MLP neurons of a small language model. Each row is named by its layer, matrix (down: output weights) and neuron, and shows model dimensions 0-127. Each number is 500 + 50 x the weight over its row's rms, rounded and kept within 0 to 999. Numbers have three digits each. A neuron's up and down rows have the sign that makes its largest values positive.
A block is one neuron, or neurons of one layer that tend to fire together. After each block is what it responds to, as a language model described it from the Wikipedia text at the highest values.

L8.down382:627566520505432394508497424502455443452549485456511492572485495490542501555525473411477430411547527544459573504563528496501550474489480451499457524490513539459434527574478486493559588538482429481564420494529451484472518509452515506527487567504475490389544466499522555529444508480483488453480521454542485385553484504506522518496485528478498501441538522519558455546487474427466426744564
L8.down418:464423444504466518550582459443541447474601513488493477512445578538513555578552487439498559472503456518593486440532530534498499492537586435543552467462565538549423447487483522452453448424472590479446513533511437506430519557525418600457433498502500447544492369542478535545472495479488551414454508492473538515554582599508515535556527519509546562496522533570502582464562445541538463551503
L8.down470:514560501563465581544548589484452488438506426524458441499456476584487421550570479414525486430442525463545505453507428501511532481510507467479451464480464440432537507413472489581534582443517553598449575500492536497507413587475529528508455432476467371494447512530466483506422486517457515435486479517469469482491500483498499512427439483551525466567531538512504483480542539566592531583535
L8.down524:547541493425415597502527503499490492487508483463439395471570426437452422555530470501445489459460526508461552481494461531469435452551554527517518517553450497453420523445452510531562625504427509574481543518510556414530438554573554514551548488433516470398508468428475499451448510515462537525474493492445496446524386507552591595492482506422533432476568551514498470481468507584496482561495
Anaphoric clause-subject pronouns. Subject pronouns it and they opening a new clause after a period or if/because/when/that, referring back to an earlier noun; occasionally to, as, or modals.

L11.down60:480623499378443501559455503572526460471489548531494481495461463513413450500423425501534564520504517510510559513514469570532502609528536532469555631455468524576579474509499525579494503515476456532549496493465546375529511488558437497486422513540525430469587491487424525501464527437531486523484501489369468380565489563528556482441390592500466485538543464511561540540464409520463541438533
L11.down153:507398499563441465457418574482496485584546489473555496535502489441434572519380423538470490478537405434466514492588456482460429531421546508565540514477483397473525450531448488517452610526589467604547408559476541462490452516412425483520475476469506472555518623563505564518472512517513513521455488496517495514465487398578626560450492498477529463565577479436475478494577579481419609584492
L11.down333:455523584530502434568534440464498512520441523458573476430571523469507448538529443416523473480487579466473642423554566552515541510554503490550438462539478584466478459560499526486493511482538510485509484550570490471444442472517572507451518450483431450527481413546457528437494486461566413461487438543498514495495476438507493473483558462542500428412601434499491532467568563469472480511574
L11.down399:443445440579480450490588547515462458506404422457498537597522563503565501659509548481465524531445567523518532560545507499498536516459442515460622629615429557534565553483591477592478454527561506423526545432560566558496407454516545549449501490510466508589584507542416509526505465607475528512489564418499594563430487495461534481505512452457567447462552466485479557526527532491414544618529
L11.down408:498575514556575513491416478525447545463411487580555475417508507617553488441488507453492576585463503507491485535451419434496448491520485507589434506525559485478512569526477488635596488396451605521438482500438571508506514541604444561465477493469569585490433560512529495534462524487510414490554546594481430494508477485502525495475589424489457527466523611578467378555460507486502561381500
L11.down418:561480484442532532450449526517500498522499545478452567557397470439445440483535462566481452481454527455421488523549503585420572445461506482512561521428415603551484431471527412537547445436544457483592481550467509465501469454480428568506445515573535585514498470500492462514481402447458499589469429485519420407536514578494527619485516567463468427472582533470511535610463494460523413485495
L11.down463:460567508526496465504540563538461486534519551495403512472482501537595438580438448429492554393447562464466478525522565505591505579578450540455566530507566488390569448530512489480471550456458499491513569543470526523480484548554473562455518522538467583521505508497552573397490479522489541578460548476546473497495452516457543440457517472518515477445522618479598612515521477591460564509529
L11.down530:480504466510511542452467558457559568551521614472460501427481407435624543592420461518526519591528400578581502643481534482549514509504592565536507524473382479471416498543477502546492475506494511549503508508404483438553433563520533511527544467484467478485540543444496495490432516528503579536519450497476569468526457497588533354446449574438428536547541531483504487460549392581499520550485
L11.down552:521536486475477527478543443528442500536565452541511475460372548493585495534468584447490469494543404475511469522519518430495555507493541512501515515432475481442549525510561538535520538484492441497516480478480468441611433534605440533433529479596501560602532450448505470503505507474563540539481535495546516567537474425552402443526514505507521420440555526495504515546544527519505489710581
L11.down638:490532610544490449546507504464510413494514536624539518504387537483457367436516471526469435450454457467512451521507480469498438514500507586525398450438550579573463487460523526556503569527509490463470501498469523527529458450582434632626436564421580564501522483461526445456486414468486490477476546483437481407511440569479489470520523558539470488491506433506435460523468596526587469531468
L11.down824:402541500557421555453552501429578562589464447495515492589411481420462480538539467463501521460516462483557579523557488499500530460529475551564493558422492612543529582368560556525365498414489502502542529503524509576516497556509493550493453488554453437436473527465488463602564472426539507446442426453434574451557488500454453581507553573476486515477547475525548493516484439516411454513530
L11.down833:526546395592480442434554494466455603524528519515565572431511513448437520528512571518504437438568529473543571489484577515504529528474538549471504562557431540390490515515501503448525467557424509482534546417572457499582519504528414334441473591496482512493533461531473566474582514475502545459438411486510494481511615459502532511610519453437465473547467427451534555479535456523476521556474
L11.down964:439574452511542437520550548404505459479458553545487479490495516472511542424466420495483487434537582557521515454553482557423472607531523492460555484413579441540498452579519482470411518408519422465507455475498553398481487507541484564551500545563407493521511502526475460520547479545504545511459479490501485404520491411346556487473481454497499477516463514456452490530513494498499511483465
L11.down983:494529582468512466534603520520447541405484486566491458510505387475487476421473480503506502472446503559508453519461531465605520534553486462556530531433372497626530485555570463423442481480538546556482583465559474525385506412487521556503489503532341569521520519443479633473567562525448531520501554466499505551495482518498512511424447485514456474445493562516579537470436453500513438465582
L11.down998:576522387436498484530499446467481497397578499419581554493486548477511462552510449479513564556562453519429475505558466416463496489468451573482570561504475540516504495466575471494492466544492486589523502513476439464568580497521458502485463526494472514513477366425560456527414420499552538484406546551503467430486483453498384473581522522578540538384581525513503467483661518508522533567513
L11.down1005:563493469493523580413446437426586477495470538433456492546533544493434456467430599496537515467484529505456593467568503564509491570471522528479510528474540547505481479546549464502432522502475510603507446536490484447502427522450459480488507494420557506566503466423423478463472426527521569537433519463420444431561551419523456507558443559499559482517561450523547509543516418515515506700560
Clause-subject pronoun before verb. Subject pronouns and pre-verb adverbs like he, It, They, later, currently that start a new clause, right before its main verb, in biographies and descriptive articles.

L11.down76:551557485561504506454454557515507551420566583474506483404535612480488548531451540576507520474489423493464511513562487511473541463522445463580524523496538520534568496622496463516456503500408563451539511426522476541489499527498427446586477410473540535510587511492469562507419440443455478502402538426449369561589525506485488659612525537439574563555542490525490587546560583450523481568505
L11.down170:499470525447565484478513467500521481445503513589483538490380469418415555479468476550501469466556432476441548448526420451516415499462447530454489597522514478541538526421598510518492523590459568555516438557447430453597517367503558533558392452403442499443571455379620532412424447519531517460466540474475535513526534419476514450496526502463522496459491493484455509562520458447480506543527
L11.down180:444495476524439486492588470521449585466541505509545482471499513558523608392549591529521469459405472458597493522465435447488492485390475562515540469539549559536514423374582575426519510525608552514459510543503496549485491485534523517459488506393452469517500532494440502600526396527529500507454521594495538534536568391526478472469540458524544521577502505605437581505582451552517475484632
L11.down204:526505513512515547496521566488607459585514496572462557450480505504539465516502534610475499556541468485490389432529469586467496534498502564512448503480535548428537597407557523515404422428524462570488528413529517444558441544510485447542591594485448494512562457524496539498569528533520593459473454490474483451536474569518506517587470636557518481497632562497466574530440510502490590581534
L11.down349:628505487422515572474509508530500425644516534522518513416517519527530505558474532431509495453540567479520446430438535626453511530570481458573512550512570426409585487569585534517526556532490493536409507511406466541494441501501530526531484596479530483504497502469512418482580474441511522462534454588579521486481527428490499470460459494490560492541584536457530514537514544535461431462507
L11.down354:535402484517557517555519427545485508478545452666588497467510513521433452538428538563448576465574477423464521535539432507519507548461526464472417593435507468571528479506499576538454433497506447491514573413418515478526521542498472436555540567515467516525438492504453504503528443466517550421464479526524545435497462543467408448499431578515555456507618567533489500546468461529508521542469
L11.down416:507536533475510525486450491486571442495545538461533523441488508540451525589460509503534484456440494470501527475477485556531399500482479541516530429461574564491528396556432471517571566516478374519495539469454521418499501580481434416528570444437593500543494507471579448450599527492517543464452503468442483518530479536469362495534461589493418472530487484479507536462542550538535524678540
L11.down464:563528594491507494489539447485471453484455498475521479533471482483530503593508530475538500553606549559523514417536484483514518501453461472495496537495475500493458475441552375448487475545584498555573549523480442437446527470542465434535504499501455556490462553496524444461544434505495593389418487460483503475495541549458463570473503564434554452477544438455476529458463507479589450654546
L11.down503:531533529533444598473512524544499428563407497541492524526484510537442518497431458510543504496443536529439449372487455511535465523451462441517536406545524468503605516527412397456509511400512532627529505476412473516469467574540476491549470417520526605508474524538565418439564475538486483435446377460416454443522486556549427546565437393553496473492568500431484453505528512572491499604522
L11.down573:535489581451504564565498465543478551514517545586577419498485547519448538564459490508578445492580476515551446572529514492479435494550489542550543572469536466479501533592448461530413532501489549481514484534413506538504479482478482432569491463449533522558505588468547548428565452498450508469493473561437607464458542432540499503457430451535459529505586504531517585528385468484464426616457
L11.down744:526432398531540496576440391494409446437532449474582516503512458451502534499468495499477490537490465504359547440510522541609433452505372378463452498418397525492523510475526474427486516556422435443462543500426421538442544464438453584534497468537476450485478473506491503525519465437493472459522444500450451483465368539502527497561526526522479522417584487516527521491512402455412441499512
L11.down758:500547487522556498521548450485538507393429558492525506462385439568557506452497514587492399476563535533473532543489426450499466542460510551521466479570586420479518599533539561422459456497542479614474461445514503534515406520517487402511478633527497492540500393503557563545539475559546506435472454494494536538465552409524431511531540595493476508520572537439481555497442546508487474602501
L11.down766:487486511555586390539482522629583425482476495465434495479481480463564484461557546496498523419481541543510546529570479509468589534524501413509504499457520536510548399465526453510549560581549507528477497430467542407561563551567507545431460541528523441505546470529457396419488462556475435425496607532417459545400429568535521290549510550400562457526505503448433532504483520479463544499494
L11.down863:494542511583392446494534470540589522533448565554546551458407465540490504546492461412511439583571522441497468560563451414497467561498505569640469498448603435547426534455504495440505527388518399573497521527482422495450545438462476625536496554498451514368473453486496416518540438469503460404524517515527555446505492472507480515499481465522517525510577571456441541632396579437546513509526
L11.down952:528464466499489435510449462445543466494518527523415507435562624451438559454477578539611538421472451525499528487469542490415502488427435431492508533484594523434553546587514462481462524506498535524527519515438404527427441456470420421488402472527534471529556560497450528477471473514472544472560553485524558538568478494513491462651555471452608515463521444536454511476500534515498448576396
L11.down1015:571553514603609474480455538485509507557526542528551528483507526535449494497519537466516338477514528485475536550470432464518444545430520448394474516420619500619540477481549487553530513371484545473544533424550496553525456534555374529520404438500454481469485526502435503460498418450485466514545568464472559488553528473426428549563521541603581486515566496527451540480393494410456533515588
Wiki structural markup. Tokens inside Wikipedia layout markup: section-heading equals signs and words (==Players==, ==See also==), table-header cells, infobox field labels, and the is/was right after a biography's opening name and dates.

L11.down33:532499520464546496482464374518421461413532432465505562504527578524432457500500483441473525513465601554463552492521465501429503488562503532509485473531449555506469492538559511539458478572654482574457385499553456471514562442511437456510526477446453557451392441538546448499466526535494534512527545558470544520469473460486454465397579496496442522520367519423487475501485618511548497398487
L11.down158:507464533501484436590477553433541421446442490535523542473453472467489581475460405523593510524543441443505370551503427560502535453572449579442518461538580441537484546511382631489411530496503468447526495459482480453415591364505498510559479502528511533502486417557416527578609463509499458506440425433528491520491503483576492528436417414468532453419510410486489538500499535455468452568570
L11.down291:467467383597431539485502465539507588519510575498571532534474547429486543486476483578559551447517517549570455517531464418424514473521508511511511440611464385492516429493523555490526471600546616485510520420472470466586564572512514535532540491526447542510532591539505494426518600473542465431403387501594532485480545557517546522635527489531481543500471474498506495453479422560405423480520
L11.down531:520505487545468476540561352447437407490490456486532514520585579476548551558530548436544480539478406423491492447442530511462480506567451574456548514452573469518495536566478541510552492506517461526509449458497561492640548475480499563527525533394429500565451453513479499561509443583464543467516549445455559453499502505525523454464475449495539502607456431473474493477528545462498611450442
L11.down572:462465525498503558451453505493504496444546468534489584494482563432507447595525529538495509442472521511587562542556504540567447535549393495537470561487503468451451548435525553569516408465536396391484517616531522554504536600581459553427452451577484486462531559469489554516434475496497549514604457584460561561539573545531437453518562491523548429571487542533487543509528462502462471562444
L11.down703:590485525535550593514416571515563476632521535512501482484447393454471521447479545432535476524504509598520514511525525510519511560455524548474631525527459521583453490450487480429478479422475472519557547501503619461490502481499439471515516561469513606478571486486492404477472422456627539407446564477460562556502551503548457522562455480478479475427541551553452419555491525465413456531497
L11.down730:516401547565666474479535594544552579444511541589519433545490485500442503575477470452461579437476460531518614582497464457529479512540501539442507457533458464443514420500499576520512579409428488457479495465521511522433506614474534435524472499537500519538577535406603505445559507406501507523568504570495448474549488454512487459516500497489406447427524493468579472500466445534497540580527
L11.down757:516559463544506548422494451447496569450424526514521503431476476458533547492536447520438461515462482513550508582516510461492499465491476501450528398387581428438468504579489523479536691505459527484554566421488516410481424469467545592459534468503512445511545553513484610463481527474432563520453534526587564499442474465470451554497454508416454482463568467541553574439505487632500484605483
L11.down783:461460548469561493428505575453512494540526591500536556462516499436605459499436521449457542508496603430463487485501506521632494520542572479399509491443444556478516564574546496486545547389522412505392478609435477574549484526444548532474468506545483506546497532486472553559533549498512495577444612496596499435435483520486521607603528450510461623558449548518474466504536549591519518500535
L11.down802:517495466487553523471420443404453473454566578506528471467504534460494523500542467488528497451574516476416502508454483578497505527484488556570532362540535485387508495506524458566425528552430470441445549600475444575582516480522468459574529531552462373511451625410501499472434515500526486554428519503474481479480505464503467518464462583460547500568480593557510468537391480500596531455487
L11.down806:536500528608533548491495484431539519510392487472554507455530465452544447535494475416465447512505480547552524478490460558502485419452547511496607442327575460533540420544446540492501563528485373600578529356493541446479437533535518551434503534454406526550517498478497573442549422518494510516412447529532520500438524482459504477454471568474496514520445441613545538529498470540531498601491
L11.down864:498501581516539408466524484449581585647516564506508580491518528492499593569513527447475422587469481460516551457507454545584413446494463491553549486493450499418524544496515425490515489600511522579550466556581421572407439478488448470462386410498501438485501544576477529485537430466519567443498464485451510487525535535449411489508551563474491522406476517486495417422508501507624463543411
L11.down866:495498471569514536442515517394657538573454460541377516588465514481579505504414535522465484492495469491503563476523465510543529401403518494434522536510385508476529395485545515575443581484487536569532525487543457375378484441554551570494514491527495551529435569501493522544512480423550457509506499501539537503527567567450517423517464484539591468452513605537538547477449490476475490515521
L11.down883:422502408651497477483485485498471568513587488543417545557469483496511498519434585545581592505508572522449470535432515463544446518570494401395481498405488540478471539487597523475495414430489427478501469457483550485560461469498487512504419495443496505570490593469547464565485492548519503430533469501499472467524585616508543568493504452476461571484471465585409490536553421559439537463451
L11.down945:427576563530535449484428555517537536516530506551454566530495513503530493445495546386504486460466547567499439500500544523537592507365423422475456491457392620519515491523479398537527494541423534492495458535480526628517522409492493520536531492505447498432535561463572569451489488480490446515491529599552448503419537494488591473460531564492487515418402510457510418397448572535558558460481
L11.down965:393456575477502513452510534515415515530492427517489469552548479516532449445516612515522487559468444444565498555506526464509587456517608503453431483491625624471587534552527480518539476432522470477420439480512493572446507483545534445557507446541513488497545526477522456509481583510480542493533445508579510522421483556436510507445513433524415612562371543505534509508474452546533552301508
Decimal digits after points. Fires on the digit right after a decimal point in measurements, percentages and table figures, e.g. 14.3 m, 90.6% White, 37.4; weaker on other table cells.

L8.down143:592479536460510532489547532503489493411577582577620535488494434523470520492454498439485520395470442437478461449512400480547405515433491514481433456455387566536508441546471455476454478421467467548610562474427482466482538469570561492517471461524424521494450564512546489462445510489433436547487507515507557546446522575542526523520458489553458482502486559488519486482466479511483435473473
L8.down494:457534448659387522552484434515443462448556475552490465511531431487402539512449552562463406423455550462481377455591581441471445519490470548416579413461427509491412479495536457544519516520502406540488535469535473527422443474488536460458554548569469436548513457490539519485530482423490459534507497513512445445493494459537504500487489558526534520516478510485427543511509552501597504550552
L8.down592:526562525494463474452459456464385568451482551440567531516472526502462461465489447468490496481625519585502508527536562574407462497450521498524495393462518468479472462538475461460433426488484498446460485565488508521478529509507530397513409548470427462585595449510511485513469535451542405400432493511515498542533507480532493510499519570472478530511495548459370482528526395514521515497486
L8.down904:492450566481608527566392523500567492480485548477521497426523572447498494557495504455474483471525463567461575440488505551471543528499491509531545466433538550448575427499459461457512489561541420474463436511522455504559614446433494446437425482553443530442453490473546472493561448516535433542464544551456389570589481519425514443545488544482481532573373571520542513443582562440533453551504
Decimal digits in tables. The last digit after a decimal point in table figures such as vote shares or percentage changes (−5.9%, +22.5), plus some mid-word fragments (ann-ex-ed, rel-eg-ation).

L4.down385:487558494563591465567539636473408463482571449475540557514456455519502535533509449426389598487549545464482494510499460408481534581521493437451479459525473582480562528493474514427358557554457475509485392507572511555528604444583476545521479408499488520430486500453493485505493447549577529543475528499530553443484457467466495477544538565529425564461540558494594456481507450463472509438477
Day numbers in dates. The day number in a full date, right after a month name or on, in birth, death and release dates (October 26, 1963); also He/he/his pronouns.

L11.down49:429507423426430489523483590547494586598560507575493448480517558472477476461472580571498520570510510376536484511445554439524518560464468573507471553483453472477479503480398504598436477495521541502503511456527511509529574572551497497463433490500547503482535519438384669493518451486481455600501518479487421511574433522484527523521508643417506497429527481517559434494543432438479594583479
L11.down155:552510465517520516503477465530502496488476499406507550447513530535550510502507520443516537508534537495496516443520553524540529519496479517537517466528566513536487446571530495569453479503512590461603447526424618471567543448506551484529490432444510468481589530462473521539494494525522494534552496427525463426308559498602385488569451428516442542554522478524454525510454471618356403481539
L11.down177:453522464413458539435553466511394461423509411504457551439458469553609416454509536359484547552436489491606467522501495450524529517522500488469516543553465531525461538501521510534494494532534499473425349509441485509471503460526527507472486494590500528536509551466492598511454564432549487563436528515540454486495528437537470472503520402547468582574547576543556497466579397492489591577509
L11.down210:518436332459455467382470488547530564510499434491492545470494545466448516492460441481529519526481436499602402550427578455513534500444545524440461493483469452498459398601535497465464500487512554503516458522498567422444425453469568589587407526541503575525487509429511535539539492510469467506499566508554507534368459469615457432466522365488493582468457488515538477460490464487404555567486
L11.down220:508424514578529430400531445523562479560510392510513452495468466479448424504524479396484465571458472549437470542469521451538456552532423549437489539593593547456591582439546381460499446513568481535486511473502538560560397544589489417541522519558462582450444499494601571599496451527469525510603464546452471481527518601484449452569439458455431536454491453492606524537524560463504532401506
L11.down336:551550402571492362505517521492472469423540475481530562439535498524476504562502519456511510518547473496512425523502515543461574531458524427452478533467412519513420423533565530464524539488486511467434502487560414464478539518507381516522592524571474494466501411496430498517444487521533490615414477562602496536465608504553540488470581542453476525546499403509547553445453566490527466613417
L11.down363:469527413466466538468571521461497518441531548467553568500457558537480473526448456523474507519471504536439556547474649528545510448438458524529513551542453644488530508476566417552518602523431541572463473545495522482530524447458512450404454445488429536546497508415564580416522500413505557499504484497473448422508489518568421438578532483420461535477556484512519451462544544487501478459589
L11.down376:470509567510478534418516492454432607499519422528421545466537488500436463548552498554389583532533561518443538564544468449446506583504457494495476571540379528467504570469521379486586561521461516456425489575553434518478485510500428553434515456564474610425463521443579528436501535571559394490486556506544538515482510496522527478483407468495489585403648512469542506521510541539600473411518
L11.down382:467556469473393608467470483460508589474469499604498423415428541444428600510430528551541507515484458518465561470562558500458562450469474395493476469599571425498496491489453472481527518564490537514532417520470535505549446457495603483499592442450423564552534495517419383433532432499558584568454506457476503478456510440465527463599544501580568493422516459533508509438447479449490416359455
L11.down443:434545548546519443439486606401486461385509471531520497493567465508511635425441561594421573509598486480526495534505481497501467540457594526501512562467554599540504435495431399559493488475454471470468490492518578494473493366494506430484503391609527579439611508499394609460503541479511479564474560430489463490448476454595551463499463516508412497511490530454441490398530508451451511576553
L11.down481:392506503599453429383483512500346486476571481507431424581528532491494369506530528492451573577451556546570513458459456511557569533523552563548516441495493523577448545469544456496560536426563458507473509471490652552493525499589513476519489463474547476445525558422431547459524536550570520519488561449563493496481533458537495474578615442578465522562529565464508473529528494531519502510496
L11.down532:406487544490503545414517525481413481470550476514507440476562444535558540507521601469505509626462528532577599543526526506543519466505583486492502454454554533470489442524511447461531465455530465461419490482534452594541500506568489559538533494577495484471458562485507508532528537498502507563519557498535515496412484508474491489479541458501424650455530493511588563464494530549610499563475
L11.down674:503498476535444513468502470446390453422512445465515501536474369525549502481460573538384531582419546463550472560400531467525472488538581419524518403499493522553508461536429515560433568439517490430474517464515556567538486575511528493518439526542455489535504396492529536501433484563504465567528546563464501473425640489438576523545466422435503549556477452496451447484527540561545595541549
L11.down729:481392473514460457493497587603407473476515486502528550498521412512560416528455520459509537525460481494548415488536535556523487605461544467450577542449542511493445576374618476542510470520431517537447547514544585485427527437472525593502442492479476431352546487489566490583526407490553525494521508489519472520464436509547462479473482441485334574371503451416505592508504434576528500558549
L11.down881:478428509519555461436584552488475534483532535606589466472503507458440538375530545527495527511503626564498505472461542484410463537489483543451518475508527514523466553564557479461471489511469506467447517467514495514490542471459406481471488498511492400500528538483513576550574571476501532466578514464482558497397504497463475506481562505604522566472416539511544566477378494543534528457484
L11.down970:518464516496446501540501492490469439338525528401508421538528564487423560523444496583508544398506482466514557458578566584454428551498497554424441578431501565507489507483497539572473567460471479484534517476511427504534513491479545460471397525482498570476445472534479463453452484543580474522413432517473533434505473432522521481507526505480507496483570460497587526442545550573467476605513
Birth-date day number. The day number right after (born in biography lead sentences, e.g. born 28 October; weaker on numbers in tables, coordinates and times, and on mid-word pieces of place names.

L8.down166:514522541554375496468468533525441501513560487457503417503433544589423432536439476471517476391476566544490501507417592528616387493533548556426491514566498537497534482523504610548445498582457424514502611456507560411503506479439522513534412518463469480503565513545557463521493417504505542518486548455496443477409560502592431476550590586474465476469648496562412568507577474521489493572552
L8.down599:492453546499482616432433593509515585590447529481431368553567499556472447480450505475492511524510469374559460445453554516418518548522432494466579540533486578548490494548603459551409461452494483549525524598462621543515509580504496468434536529420449602614500386454418533457510496476508498543489494459460609451574463492562495413517511488528526508510541489534549495502534477454459482444519
L8.down929:424577539549437548603480551413532561510480529510525462518545533491469492469490520499386510606498447438515515498469440459488514571482416468478532507459565498498515468419488547559469519484543524494581500497502499491579471513479543549528444563453515490509359504446546518490495565543437511499458608544510436423493466518536504429510469488557381497506547470493481548448496469494424471570442
L8.down948:548535537432401429501469536475555566421457471517418564466402475575563493444508495487473448460526502421622410564513517462519533508430592556497418553411439461499543531565538499463478488405480534543490542480453531479520540487558553588416509516490464548488572542538472499391470456566539495484487472438508483417477553446601481442547493454437562418506528526551499536558579420481507530509509
Year completing a date. Year numbers or their final digits that close a date or citation, e.g. "born 22 September 1963", "Reeve, 1865", "c. 1665", also table pipes.

L4.down558:530535512527580488506610574498440510470558483474526517490472433470504587438474477462449516444398457470442433423485604454508457504527396436483513495538444481561583510534561406446568502506489489427428478530459491639538575505413454482488462529502505514459433439491605545462500684475501475539500505528512476558479459521477542644466447509515504479540488588414455461545545560488579543437426
Decimal fraction digits. Digits right after a decimal point, mostly in election and statistics tables (51.5 | −11.0, 14.0), also mid-word fragments like exclu-si-vely, Has-se.

L8.down570:439504485539514435465508594482536444431486562458542488577586472556459541453516515479526510432380482513432474483468571518448495515454480529505570377494532458533572510488530452577463534532409461525571505477466544485519550529486553456520540452456566487489495497540500562534481516461581574530462425502452505433472594599467523520536557532456492494475486495560524492493529482467531530441506
L8.down794:418477600516519487509517584542528541456461620414506480456468440491494428491417480555584476523548486468500450513470535608418446488554523461510510504451498565592510497675477492476481487593499525540444320440512475571560491488527476499556493483555560479480588506484541575544562585511422507520521540462493519570449485574452474543413475567571452529524493471495567480594546560513439526417507
L8.down803:555422505433459537525471529504542515440493520500495560554446579453466533555481544551523596429464524471556478459573400414473469422478546563495473450546525440546546641483470488598461533559465520554481589452481424509420570524515505556555356411491494493544518386467509448500534492568476548558481469528503491597528444501429545525504560515458452459513478524515544501576485520520491523507501
L8.down899:522520474475507459504560484552459421400434562517533442473535475398515498493450565534493534517473544534485519471475563467474577464533435523539500460476538528537439501534550447430519544449497505535498508551503508482481508460330527454487592514544460510580585488566457458507451506469468507477435492580402482518462492578460478486465484568454467509589447432430486429465527501469474574390558
Table row-label separators. Pipe separators, and a few first-cell tokens, right after a row label in Wikipedia data tables, before numbers: climate rows, Turnout, UK Albums (OCC).